Weights of a small GPT-style language model, trained from scratch on English Wikipedia: 6778 steps.
MLP neurons of a small language model. Each row is named by its layer, matrix (gate and up: input weights; down: output weights) and neuron, and shows model dimensions 0-95. Each number is 500 + 25 x the weight over its row's rms, rounded and kept within 0 to 999. Numbers have three digits each. A neuron's up and down rows have the sign that makes its largest values positive.
After each neuron's rows is what it responds to, as a language model described it from the Wikipedia text at the highest values.

L8.gate484:513492528516523498504503485504480580552485515469538485556493485524525510484490522511519516507481476523482510505474463528489530518525483454502432480514513469514468510513538465482505513488461528456506514492508489469538492541514502500461491458531532485516473528544479543507515510506496499505
L8.up484:454518545477510478526465490532470516531519494541518496503506527471529494476466500511533501487503526491494515460489496502468521485552506442507479508524513503514490487482472546459498493494508523531543474486519502502519526498483531514493505493534546463543474529493507526484495468526499490464
L8.down484:532523471504495515508515497497517481500495522557476495488523497481512527460532448482482475560518500478511496499542523530535511471500522590468514512464491526498543495533494499490507513468511489466489483528485534539484468527494444484542513497513506535437482494497486470496488521497508490460
Description: Second pieces of words split after a short first fragment such as "b", "wal", "El", completing words like walks, Elves, leaves, closed.

L2.gate432:495474480506532454480529496523520517516494521492471473448526515538506470523538477493493497483493486458554491538439570501536505578504523511495481510524509536472493509538495495487494480485495506505510490508494476525472560493479513534501494497511505514490553476508495507487452538522530492508
L2.up432:523498461484550463514495508479520521491489511525483537477499520537464484531508483487499481446510517455528455506480551541488482539557527538517490534481510501492487520494462495499514502495511538503505511510494483514495553494456489528515475466529539490510566510498461485468472512503524523570
L2.down432:494486475486519442523488487514520496503502517515448466489504511520505485529486467510503493487573493504537490549459544471516524554523512538501484532509558479506504503502480484481499486499526520501485489544496489515473554505490495500500543488510531508513507502482479513483471536482494504522
Description: The nouns boy and girl, even inside other words (boycotted, boyars, Girls), plus opening fragments of longer words like academ-, stud-, acc-, cust-.

L11.gate168:554508493505497492456450497498501495500494499458479506494473469528479471496473497454494522532512492488516483463475458547483509522521491529493525505522532552487519555461518549484541478465500455487476478457516486547516444500492480559516476491529473520534508484483533491510521476494535476477
L11.up168:523494518486536495497527537465531460507488498491472508487535480521510472473518485469463467473516519495495536467474500522510487516483499492486492487511510508516507477517453469486544472487477533492502467534536469545513500464532539476585467520506494500532490511539526477508482462576484514493
L11.down168:499501493494479517509493483474504484522503466471508539488503506517522460444520512523495498515565504490545532486531534511496514510496495521492443447514498454511560535515514475487473512513473483504543491520528497558485516519489524505517531520556498484526470490515510501498487523513468501459
Description: The word "as" starting a new clause, usually right after a comma: "as well as", "as such", causal "as the club…"; weaker on "and", "with", word fragments.

L8.gate288:482479480493496478505497478509494474519487481482472522521481514483480520451511511480517457484499487536508480468521517488465533537562500485503477480494477518535502527505451499512484511523486499519467494522503485531523512511509508517520496487501482503500514545473465483488515517569472484510
L8.up288:483487485474513519496502544462505479477479526527509464528543521491521514510464500476515460560473533512523505523486512449526504515494493475522458484499492481481499509507520518476473486469506478489495508490497492492492552482527505514546482505528534458524495506502522497487531482486481521516
L8.down288:509498477478540462515516498444497526512535508464482487515444494518511465522479470523523470556534469511492458511462486508540533560547463473524450489458482528530535493536512502500448506497539457491489477483502484485537534502516491462535465479462505477520474515517462502466496461484473511494
Description: Function words that start a relational phrase after a noun or finished clause, mostly as, until, per, after, or, plus the es in "beside".

L11.gate264:492517503527502496522518488495544533568509502506532494460537495493448506502491465527520475446502494502500481478501510508484519436507560499504497451520506523542466516523508533476473486496475546497526552505542489509514494514466527544488490534515494460557509529489491468468532530548491421507
L11.up264:509479505482442514464493530461502479497520543453496460523462493495520522489536503509499539512500473542497487493494498500495508513509493506449493493496504532490497496513476513487472557469507529450473455522503467533520461474525491485516481509569486487489475495505494498527524500465524507544
L11.down264:525496454524506497497511477495501486537491507520534501487500484450513479488557502503509489512500478537558527527477510513561509484498482489527496460486535505471543531519526514523479515460488486472513486525513490509508538522520517463486513539510466512523517519491508459484524459484466472510
Description: Relative pronouns and subject pronouns opening a clause about a just-named entity, usually before a verb: "which has", "It was", "who married".

L2.gate329:479473506498493529437515514458524484491480500515495534478546545518477548518462439508484504484516494456513510518514483491496523517526508513512437528478522509514502544497485502522471465482460497506533493503452529478537498554516499489526471492468525488546513440503458476471535524511503462506
L2.up329:512498463511489548508483504501506510487493502468504488511540502507483510498498521495482534454482535515494475532526459537499529511482476516510479562531496531489498554490524500515496492502471519481573485460492502504503496479481525489518473537512483507535514491547470438490522454472474533549
L2.down329:491509489488484511516488512552465501490491485483486473499500496466497480499559524468470521541392507526493498522512513500515497513502500528492512500513480512461558488520481493469497511478521525429464471514477501501469512509451511524493507488515498493517474531505501507491524484528585521479
Description: Short word-internal pieces after an opening consonant piece, especially "rit" in critics, co-writers, gritty, Territory; also "ud", "if", "ink" (alludes, Haifa, Helsinki).

L8.gate194:495487469448500556489486487491509490493494473505522503470578470479521549489495513475501511542474527492486515501507526508523504493526539502501447525473512496512505476533494445523524499471512478468514490475468509483492500485488490510530516551501515490529514447517475514497494539470538505500
L8.up194:482517493481494480504506467503542521526521510519509466523524537478516542468469533491511515508485542496469506489429481547494505530512476481511486504506504474517538512500525478521499492502476501527481503494499491522490534523497527488513528513540516502514439489533516511521517482491502471517
L8.down194:532488482498508455515508512499487522492507521479472453459538546515500489487490517497512505478503496542534541519478491475430477480506543539486502486494531492512510482524503494484476508485484537530447551529485515532482501513506513552465516543530546496475446472500513480483528520505471454532
Description: Final or middle word pieces of split Japanese names and romanized words, like Matsum-oto, Hayash-i, Honsh-ū, plus scattered mid-word fragments elsewhere.

L11.gate651:461491481516507491526503493462450512512512471477486479483478450516515490451523539458461492461523471500465443504512480531467448484505504494551521523541487499496506507512536545489487509478483481458470510496489487509520489490486444488497465545527506467492548508465512529486476493546482489509
L11.up651:497552512533529495499447502449493513507478492473475496487501470497526464523522470473480488434514528530497475536540586537492534469522500502495471509473515477527490508483486498473539523478488484450514516504433513456502499520517485530503506470546491470480503490492498511496473503531515510564
L11.down651:484505505469519580532500464525486471499515512528490503552546469480499504443521467499522504557498531494497491445430491473481429507551512465511544491506499505497514483503459511491541474488480486478447505522477500530479510529485490502508480530477502532531483443484464530542459480511543486487
Description: Two groups: word pieces and field values in infobox-style lists (Species of fish, Prime mover, Area code), and commas joining clauses in prose.

L8.gate515:532506469491510481456477467489528517545496551488521518464469495476520436504476465473522454512453469493518505500502550505526515527552524499475487483527511466476460535489528510534524484535495560505458513473510538468509511480513502473473505482499474503458482527508464457518473489502508524556
L8.up515:480514522440503505524508476441549519493476542482467472475499492498529530507497447511495451513510487495492509530521522498455479507505483459541493458507522465499500488494505524503487479536448484479516527481522500539499521527487461455488515488514503474477516513537486533450519499471497564524
L8.down515:522497498462506472514527483502512467484476534515501508512510475471489522532518504470527485500500554518501497496494494498478519515470505501488507489493528451510507457497505506479484500543487510515514530499439518513492497482453500495509518517501511544506542510524510506489499483507549514491
Description: Mostly the second piece of a word split after its first letter, as in f|ish, V|ice, B|ulgaria, m|orning, L|incoln; also plain nouns such as men, night, girl.

L2.gate636:524520521483480490478526534507507463471503470491490501503543521481460523481495543472551484521491454541485512505509467503456527538525522534522486515485526479511475472533477526499502488524503494477480480468462492494528465536517466507533493476492504489541520476496493555510530517503471525454
L2.up636:530511495477472500459512516503511462484523462493489499512547543509479527475491528481544470519459453548488510498531474532462528539516510530510482514510533471499482468520478526500496492524495512482484478477482509491530462549505481507537501484480502479544518487478493551509524515495480545446
L2.down636:494500497489497489487535512471504534481484560497513484519504504470494538492507535514519489483565485520465463485501458499487512510502489523480535499495485483499538481507509485543476469465475458548520507484505448472514493528521486508514522449482488544532503475507516501538516521475375480490
Description: Word-final subword pieces ending in -s that complete a plural noun split across tokens, e.g. Pred-ators, tra-ins, sk-ills, exper-im-ents, in any kind of text.

L2.gate229:475537476508480454518516510483536537463506507509505470538482495475502462457497518517520484496480479483504494511486554497487466522473501512528504473512506521456499539518494527497493520493486536460530466475501511516506500466448538500535506532515520505485502468469515529491509492490532496488
L2.up229:529504527497448492539489529487525466484535510522494494500518476515528521493465483478487498503512489470465530495493547524465478509499499508557496489470510475468505534531500529518498484514495545472515510492505476500502477502478514497526536553499497509482532478510491534494509510444518461493
L2.down229:503512536494454501499496501460534532490531516508468526520537493503499501489465476496517516482497509475466511502472523507452444485495448512555498496469493512509531518517500536499513509514496512497526485458479518494509457483475513481524519546535512486482514473496476501462512514481509456510
Description: First word-piece of a word split into several tokens, usually a consonant cluster like cl, St, Cr, Sp, sk (cl-imate, St-afford, Sp-artak).

L2.gate282:469493502513454478514510481464466508550504517500505512495482532517488530523493526476499560495476538510510500556484494503513484502478496512497498476471490508506497508425506453476516543545491537462483533490501497511478483502492511511552470494514551497501534553549530542498471488511519479492
L2.up282:487469534526454493503480497456458522513519509505490530486498477501506552521497487509475556512483552515450498543513459504516487457467488533503497529431480484478498503461483499488514501545478524503478516526489489465460496481497534513553490474523541501503534505524531516490483492524495523490
L2.down282:489483518531462506499488483461480550468515477528448512489493494537503519532487463524484502489515530498451497517516503493491482448479468516498508488450473447473517498478484476487491504535493511494514514498483526507451485503482518484542461508555516515486502527523546538495469486525440515522
Description: Fires on short tokens beginning a word, mainly "do" as the verb or the start of dozen or doctor, plus name openings like Don, Pet, Jon.

L2.gate319:488521488509549525506481458546467507498487481481466522492504503546472485512516468507538497516479498538476473510477488493462473491519467547488470501495550502532525521489488491455508510491477451538494495518510509485501500487463515487482506497507465508486506531541562479426469548488493485534
L2.up319:492503495467517479478510503544528492507493480474498501469502527494519504472536527515493503487514492564507491466458484457471498483512488489520456512513495520513493501497538511487500496502457487477513480495453508519499462536446488444510500547507490513470501549510564461503521519462525491482
L2.down319:457528463515534501475454508537502492487486476502474503486485513519510523488499481484529488508483495512490471482460487481465492480506493498517493504486515491518526483510476523478485490475499485519507489515457481496464504478469512454473492492503473524506493533478547479475491539464500512536
Description: Accented or non-ASCII letters inside foreign names and words, such as ç in Façade or Curaçao, š in Tomáš, é, ü; also j mid-name (Panaji).

L8.gate652:448475504491474498506453529475481530545530513513504504489518488531516545500477495482476527487485511480518493497491523489506498510458496478512517526473533524499531530490479491522458510458510451514476491530487513484487498467443464526479515522527492508529519458537499483521532480502516542534
L8.up652:464458497513487485562535473523499497548503483509506540501549503532508478488510497494468497514501473531535462457481538510499464500480498463486441522483474495535506525554519502530569514447503492491496526472524472555533466519491491464519506511502507497483530485503507513471454431495510495518
L8.down652:484535490472495506455510505462549532508540539505486490568475484529506517489443488506501532492452512506523505516479472498525478518523523504512506483468505461488543429528444505478464530514488519574541491481534570469469514477530462516492502512529489523479540539505552486504529526481498484509
Description: Word-internal fragments of words split into several tokens, often right after a short start like b or the, e.g. b-ub-ble, fac-ility, b-um-per, dest-ruction.

L11.gate260:505513498482480493535480509434488529498526487507522536543522507505476508476545475525522520508521526492466503491494482493508469561483526488484514497513512496553480494476504491481469501508545510476492511477475523481490487497519467504485431483529476498475522474554486492502467504536513472522
L11.up260:499454490518513477467501505504517481511525471474523478487509521495472534527554458537472442483498462468524562516532525553492516503455461511506488477492543475528506539495477515479503483500558481527521497493493494492520522499538549476472518517558512527493476512540494513474473510471487476472
L11.down260:450509508495490499535533494494498486479524468481494481500513455508459532505498489525490488494490471508502518480505534469496511537509498528512493474474506506473513472527532548503479488460489489504506524486519516493491461497498530522510508503558488481508526479486499508502531470500466530519
Description: Word pieces and words right after a token ending in "s", such as the h in as|hlar, as|hore, res|huffle, or "well", "known", "based" after as/was/is.

L2.gate528:500485502508521558451491483468502527521469498545521562529521479522457521535527527458494499491540495510490486473524461475502515476481529482533533500480513519516506487497521480502520486470519497535490494535501513507517517507441508486519522485487529486547550477520487490521549484519496495500
L2.up528:505488506508515518500486486463478529506484491516524547530488497499442513526523511451491479467511487475494468519523459513510506492509509479524504504500512546477501510500515489488522505479495497541474489515513504512522509495463504514544523535480521483543532478538471493521530454538483497520
L2.down528:464516466498511489503538495502508482510489480518487498493498514490488461534459535444501498467518523498545489487488497419526522486481504487502486491475516516502510465508490510480490486510508524530508506549448533502526513514504530480514522505471537481515503512508496503473526502465394542487
Description: Country, region, state and nationality names and adjectives such as American, Asian, Chinese and Texas, strongest after compass words like East Asian or North American.

L8.gate301:526480520484499464492513474501551481502509486478514490483524515459530531489486471496493500502498538521493459520468539454478536516499497502468447467481469505463494515550560474498507509498495507468465523501505494477496509508504502538527505505524496499526500475533484478500492456494519496496
L8.up301:439521499495521477488488488476511499474528471483478436496517501515505495492516513512536516461508507455493452509467492469503535488535514525483484496463525521497503503518494490549473464491504538464458540523514512489541521467502487544502528512514493476483512509492519524497482502475515517497
L8.down301:535484497491519484463490500522554483520523497505476472491471491531497496474435426487460433511486524500494540495496456495494532534511522525505483486506522480508527543492466501507468502500495481511513536490531502447507477469484504480495499536518504506501536443528450437525499502501478489512
Description: Second or inner word pieces that continue a word already begun, especially -ed after result or regard, plus name fragments like Abra-ham, Al-ham-bra, Sar-ah.

L11.gate538:530541550530512527482464500490469491478546534467504489533503477516528470545488495509484511512491524533512492488457558492519496473510517495528487506474536509533502500477485497525509482485494509501528527517486472464498523485515522494508489541486461526508529482524474476497515495483490486501
L11.up538:532463525485463473478482499516492534470508569498496528475504470524542506525483472486535476506527475555480526483462516470519519482492492495475529495535483459525487496501519544525480466502510528527505508514475480526450517473520524559533494484501524479483528487531511489503500527445469521497
L11.down538:473482489500486536521534514519495499519496509499513525494507550525543492466518484510522505498533478493499519540446476534515482520510514502565449469523520470505529479547516473465490489490493495476471510505485475522476504505485481481529495533550484446497490467532491484496472522485497512482
Description: Word-internal pieces, mostly "ed", inside names after a capital or first syllable (Al-Raed, Benedict, Caledonia), plus some -ed verb endings (stationed, attracted).

L8.gate318:484476483519514486470524517496481526528517476501509508507516545499488533478513531503488499479491500492518445470489496497453473492517511446524478496521530479537495521492455499469475513495496508490507488481501505504550501467453523483533494475492463497522580541506439486526526466523515535560
L8.up318:489475446493504446475529511477546526523525424506458490506532497495481558528546488476525502506515514538506486507484506511528485536522485480511474530497511451541510525521486484550479479485510517481482463488509498507540516501508525497478493526546530529494520508515461502504452520503496506535
L8.down318:490530505480481499478463453491520426510542502508456477530447510440489471479497516484537493534427455500502517522497503503478501488503486527524473496453506523484498514522508531524475484498493500537501525540478473506517551526458545521511513506484462538494478476506561520492499520490478513503
Description: Word-internal pieces that complete a word begun by a short prefix, like whe-ther, ch-ose, p-ic-nic; also did/does and "(" opening tennis tiebreak scores.

L2.gate675:461479483486492487505478529487505453561452478464485494483547528522485533503463471518533539489483466524549508477522528518504536524484489497502513497481539485528488495497499482432518513530515469476506529478526488522469491526524484512535508485507546526484469485440534542495527498508534466458
L2.up675:503481540487501545484483494471467515513520482498524546473474515513466555488510486506482521564498506503493491450504522494514517502494514531520506487483496471517488502463446480506504503497495436500486512486503523499526471452556482482510518502487528469530504477507473516492485493522494496513
L2.down675:501473515508486534493487469507508509485503505510523503484471551460473513482522513545497510531518479494511542502464505492486506497493477496531495483524518443466463484487484475514477502487472502510454502473508446510558500494535498498550485478467511455515527515488494485512486504514459505481
Description: The last digit of four-digit years (after pieces like 201, 199, 198), mostly 0–4, in dates, tables and citations, e.g. 2011, 1991, 2000.

L2.gate143:466485477529533439502500526540466526515487495569472471502465511491532530523477462539452520469507499458531547496430537528527469540462481487545447530507463476506495458534473472493495486472456535460516505528533493526511495501540516505546479532516531537465509498508488520478537545482515511482
L2.up143:424524536509543521491520520497487516527550492468548489494507486539534540521491475486448490493474472495491505471513528527511450524523503496487501489483519515510475512492534507490522464486538487485476523506490544461529484476455460515565491507533514489533540501506500538506481473486489474526
L2.down143:498444439502539469488490526497471497518506479508484449491495471513490492526506465535539442516418526454491462496471522487502491505494519442511471482516497529540464474486498498509474488515452503479458513506522479487492547484524480517541503535478510529461507535485470519458468479518474499525
Description: Mostly "Record" in stats-table headings ("Record high", "Record by season"), "per" ("per plant", "permit"), plus "career", "University", "season" in biographies.

L8.gate456:518531509502519509467510510483469450525509495473522501535511472521529504483494491512455528544483543497554484508523558548516479463492525527542494516509482534511495485481488525511504562493539464474496495478503485545508498506481501493474500523514469500523537447477487513516495490483506496499
L8.up456:488508457504463518534504539508477488501500504496497508508460506485472574501497472495461530468511534499509462509491483465512509494500526474509498513469493511544490521527506538491508525505524504497473478493462494525480477436497484518536497511523490497488498525504448507460472519469520498467
L8.down456:538474485494518505536491557516476486532526475497491486501474558522496530495490487500506499505433494507495519466495505498513523554522499513495511493514499511536519510498488459545464464536460481524510494481491458495471512523534507480448503508473492464465523494511534543466461502510488475515
Description: Word-piece continuations inside split words, strongest for "if" in sh-if-ts and man-if-est, also ing, ed, ile, ial, plus then.

L11.gate329:539514530508534504481454491500515518477504504493536554513511461525454484505547461496525490544530512449489488536544489534483507469567462504524476509516524493504518519533496504493501484494529510507480452469487462510512503516533479488465465460477501488470511495499498493499462515542493504504
L11.up329:470464503524479533485491536503491503516511513494513481520506489491511445514503496495480470549517504512497511545483490511490491496537483458522486496523522496530501453518519485498487533492478506491497480530470522500513544458470536481506506495482511477527530502508444529507514461489505479481
L11.down329:512473498506532516490487492493505519513489486495470515509530491481501458491466465500512480484564535472524507548469489556481479543521500479426526461540465525529525506520504452476519494532485501520512466492482528516498494514488538503521508491511496507462528515500472502484500510502476503500
Description: Nationality or place adjectives opening a short descriptor of a person or thing, such as British actor, South African, Chinese; also famous, known, award-winning.

L2.gate744:512455535488526459532539495517509536505515456516488509500476519523479496585500462490520494458523517498490501438491454535505519468511520517460516522483486495448506499494475484561528501509480491496500518468464500495463563522474504485476463503475481524509548482506502510476499510543533483516
L2.up744:484525507497464508469535516488548454524520520513498521495483486492498480488447456512494542524490506487529520512455493549527501485535548515535497497482512460441489510465487504503548497509544481493476509468535478508502522537496527549512483463508509526418478526564511458484511496481511522515
L2.down744:511458479500476505502526489523517501516493509460514527505503485513494476514460462493505516523528504487516497512471509517475456487540540530489512503528503448433506526471519524521498482488522468522459503510533438490469532495471517494513488504531517508469503478537513515499532529477487514557
Description: Word-internal fragments af and if, as in Mafia, Deaf, Shafilea, shifts; more weakly word stems like remov- and function words like between, including.

L8.gate198:464455521523492519472466526502503508489521472444550480493503551462554521457513535515513504510497489490555495494493541516527476484435537519571514454529504509470459510514502529524522540515485478524497476480534489532498487512481469496486484544500466496472521484478493461515524519505509518474
L8.up198:510480523481537432521514475527455522541428488504454511454460513471435489513486505485481506541530498470501510480508488496487505487522514500500510487496504507510485484514492479475512456467505492453485501497474507496480527490477488491498514482478522535551495481497503497522493507495496496475
L8.down198:483461508505476480492510514513515544514488487505480564481492520484504472514486463487483534509484514486420483486507504509489502485505521516514498421450493502479503485494521503489509513522498475523488484491472477532485489499490521499551477495470515470522475499508488473496523503519462515482
Description: The last digit of a four-digit year split as a century-decade piece plus one digit, e.g. 200|1, 198|1, 194|6, in dates and timelines.

L2.gate581:534461529491470530502503439469485466469526511543491511486546534503483480511488499493510483536516544511500515491456553537484543498531488495513489508505544476474518487496503471536514496503511485531525512511463493472484529492482531523473532473537480481526526475521453479529513500457478522485
L2.up581:511475510492490507493517444457501456467478513533488491496517530500489441500481496505483487543508536497523516482485526541512540491510493504516498492485552500466510481497531482542505522532489508496539503509480486495487537492474531499517524479519501506506525501518446506530516499485478498490
L2.down581:476505492493444484509522503497510485503505544556459541477481521516496481545494482502471481509473522513519510477515536535496538484507475542474498492492521472481554429509530556538449479525483496517516506521479437518471531470491500508510583476515482504511498469512510488519469508466431528516
Description: Word-final pieces like -ito, -ani, -ara, -ira, -ena that end foreign personal or place names, often in tables and lists, e.g. Benito, Saito, Moreira.

L2.gate725:514539512498569499439522502506529485446491482506504485496499493504494516513513483549478553484470511484488525521501490525545493446493519503532478484497481536533470456454483487511527503517511515500509507503497492490498486507481518485510480492512500501490537534447481519478505512478516518509
L2.up725:508513474518525507469514471484443457481494481523471489472502513493498522463500504476498557458471475471470454459482515507539500501463506470504512522509469534499445475472492508533483521511506510485506517490485488526517484506554518491519488472502475495520543445465500532514537487494518495467
L2.down725:447499480527528478485489492460499497533540499539466477478483489513476497481468494504520493483548445485469511485476521485484503524473516459510494479505527504496496497484526474498467510506483533503512511511521473526499524477521488492508519469477502468495515467478492515544519466487461470482
Description: Nouns for institutions or organized activities, mostly "school" after a modifier (high school, public school, school year), also University, program, club, project.

L8.gate21:502534478476517494530508517505541542527523480506545489506523517476529439498484515438457503513490528444543474506505466504493508551490512487497493528497490526526528491537517478483517489451464519513532441498477513513491501487499498509498499525504572492492526511550502521481512480498539470496
L8.up21:461557454457506485504484521482524481504566512513511469516515513469533469486488523479488503513514501513492502501480468458524506510483513503504503499481482512533513488563511437497512517516497470481513476532503461521456501463511478495529533530548527481540507508530482473536481512528502488451
L8.down21:480544457503498484488490528550497516489523522494484489476461511530518482484491502507504511492513522485516508507528510459534504477465499498513518478492484502482494496554455470465486520534514505456510511547516499502454504480520491489534544531541480482548500552493484470474492493508566495507
Description: Pronouns and relative words pointing back to something just mentioned, usually after a comma or sentence break: it, which, who, This, that.

L11.gate422:453514558530515488523484556503525473495470509504526500495484513522479476527532548525522511493485504491520509499489528507509511554501522500491494471543512526492508479447484538493506516493503566517486524497521482484528512489504541499473522491518487469494516505472519517469480472473518494500
L11.up422:483509474486508507496529458473505491548474471506487556512532522506487503509542487501500482536496493475538473467533531565502522527485516480498471506489522519457519470462474514490488493458492505469529529470505504509446512539515522503518474457497491517473487516498551504526489511525500518493
L11.down422:474509505539498491481541498515457524515472494523532528496458493451513513470507538504496483555503530557533509467527490478500493445486496498490520566475466490506508498506510482482491506494503523507541555470535511534467505487491471493435483521489523476520509523495507473502502481522475492502
Description: Short word-internal pieces such as ic, it, at, ec (suff-ic-ient, l-it-eral, St-at-istics), and colons after field labels in infobox lists (Wins:, Running time:).

L8.gate603:504460549495510521477525533520542496517483485427542507480535485476496460501513511477454504525489534515481480517523505524500523537508458496464581501486470479459500471486520514513524459489533503538490485488451483490476477507472530520459528495496438526515501446497518477511506515510515446518
L8.up603:518500501491456503525489529482520519529492515488508506503524530469500488489517461528556479505514531522474483484506521495511477534484457493461482480484530507479498515497524492522455476504499526474502529500469505504532477503439516515541483505560477491462484521474463520494509521568531549502
L8.down603:498513478489539491503489518540534503511479502468552506497475504466497459545490479489476489511475485460496551537471509553481504497531523506489515536497481471487508535498476528553524517493503498515494523478525549491481533483503549530472489468476495504518499490474507459522480499491532487548
Description: Interior word pieces inside longer words, mostly foreign names and places (Wałbrzych, Vladivostok, Slovenia, Romanian) and some technical terms (syndrome, polymers).

L8.gate365:533494512474483499503497540461522496458472528519501536489500460474534523506468510440482537499486511438467500495521516469490514491481505503459518536523507505491491477540485485492508489488521466473469501477460502516500451493462520521484489501463507510500467455479453509497517544514494433447
L8.up365:490529509460490497496495535510519500480455504510438514509454470506524520525528546497473496543550518548469526469518497466492539545487527514446495557463507491493464538520446501507484518492494517474522523539466483492525506492498514495481468520497504494478464470491481484518528535520484471478
L8.down365:443513480488523437467529517523525533497488460494515502485515536476525455546473469501484490491599484520526472513547516479515504488506471438527501486496529511523491493517526487492438519523463487487510557503516504549484500496506524509488536509510519487471485538500494545500507474503461553506
Description: Word-final subword pieces that finish a word already fixed by its start, such as far-mer, exper-t, colon-ial, plus set phrases like United States.

L8.gate160:514490530483565497494459483489496469534538476440502486484523520460481476432484525454472525520459475506504496492515498518469511546534522520480482485494514502525528525502503495530517533504511538502485490486516518530473442492499525514509525526526518495542471510496473471540481469485504452491
L8.up160:539539489512492493538483535491545452498527516475478471502540493487512491499493493494514478492499518485491489502510465495495475507496479511473522479501540566514501509451451531540540525480514474532511492536509470484466499485513483488488514468469541454535463521526464473549533524496500491489
L8.down160:509438480481463498561483529494501484541492506478507546517508464500534492534511463498496511523517557494463547480546484514519482482542472529470536501480512517448496545504535504458502514516468478520497521505509485470487527490489496497499504493482492516491500505545529492525477491523486512477
Description: Prepositions after biographical verbs, as in "studied at" or "born in", plus mid-word pieces of foreign names, such as -id- in Majid and -á- in Kovács.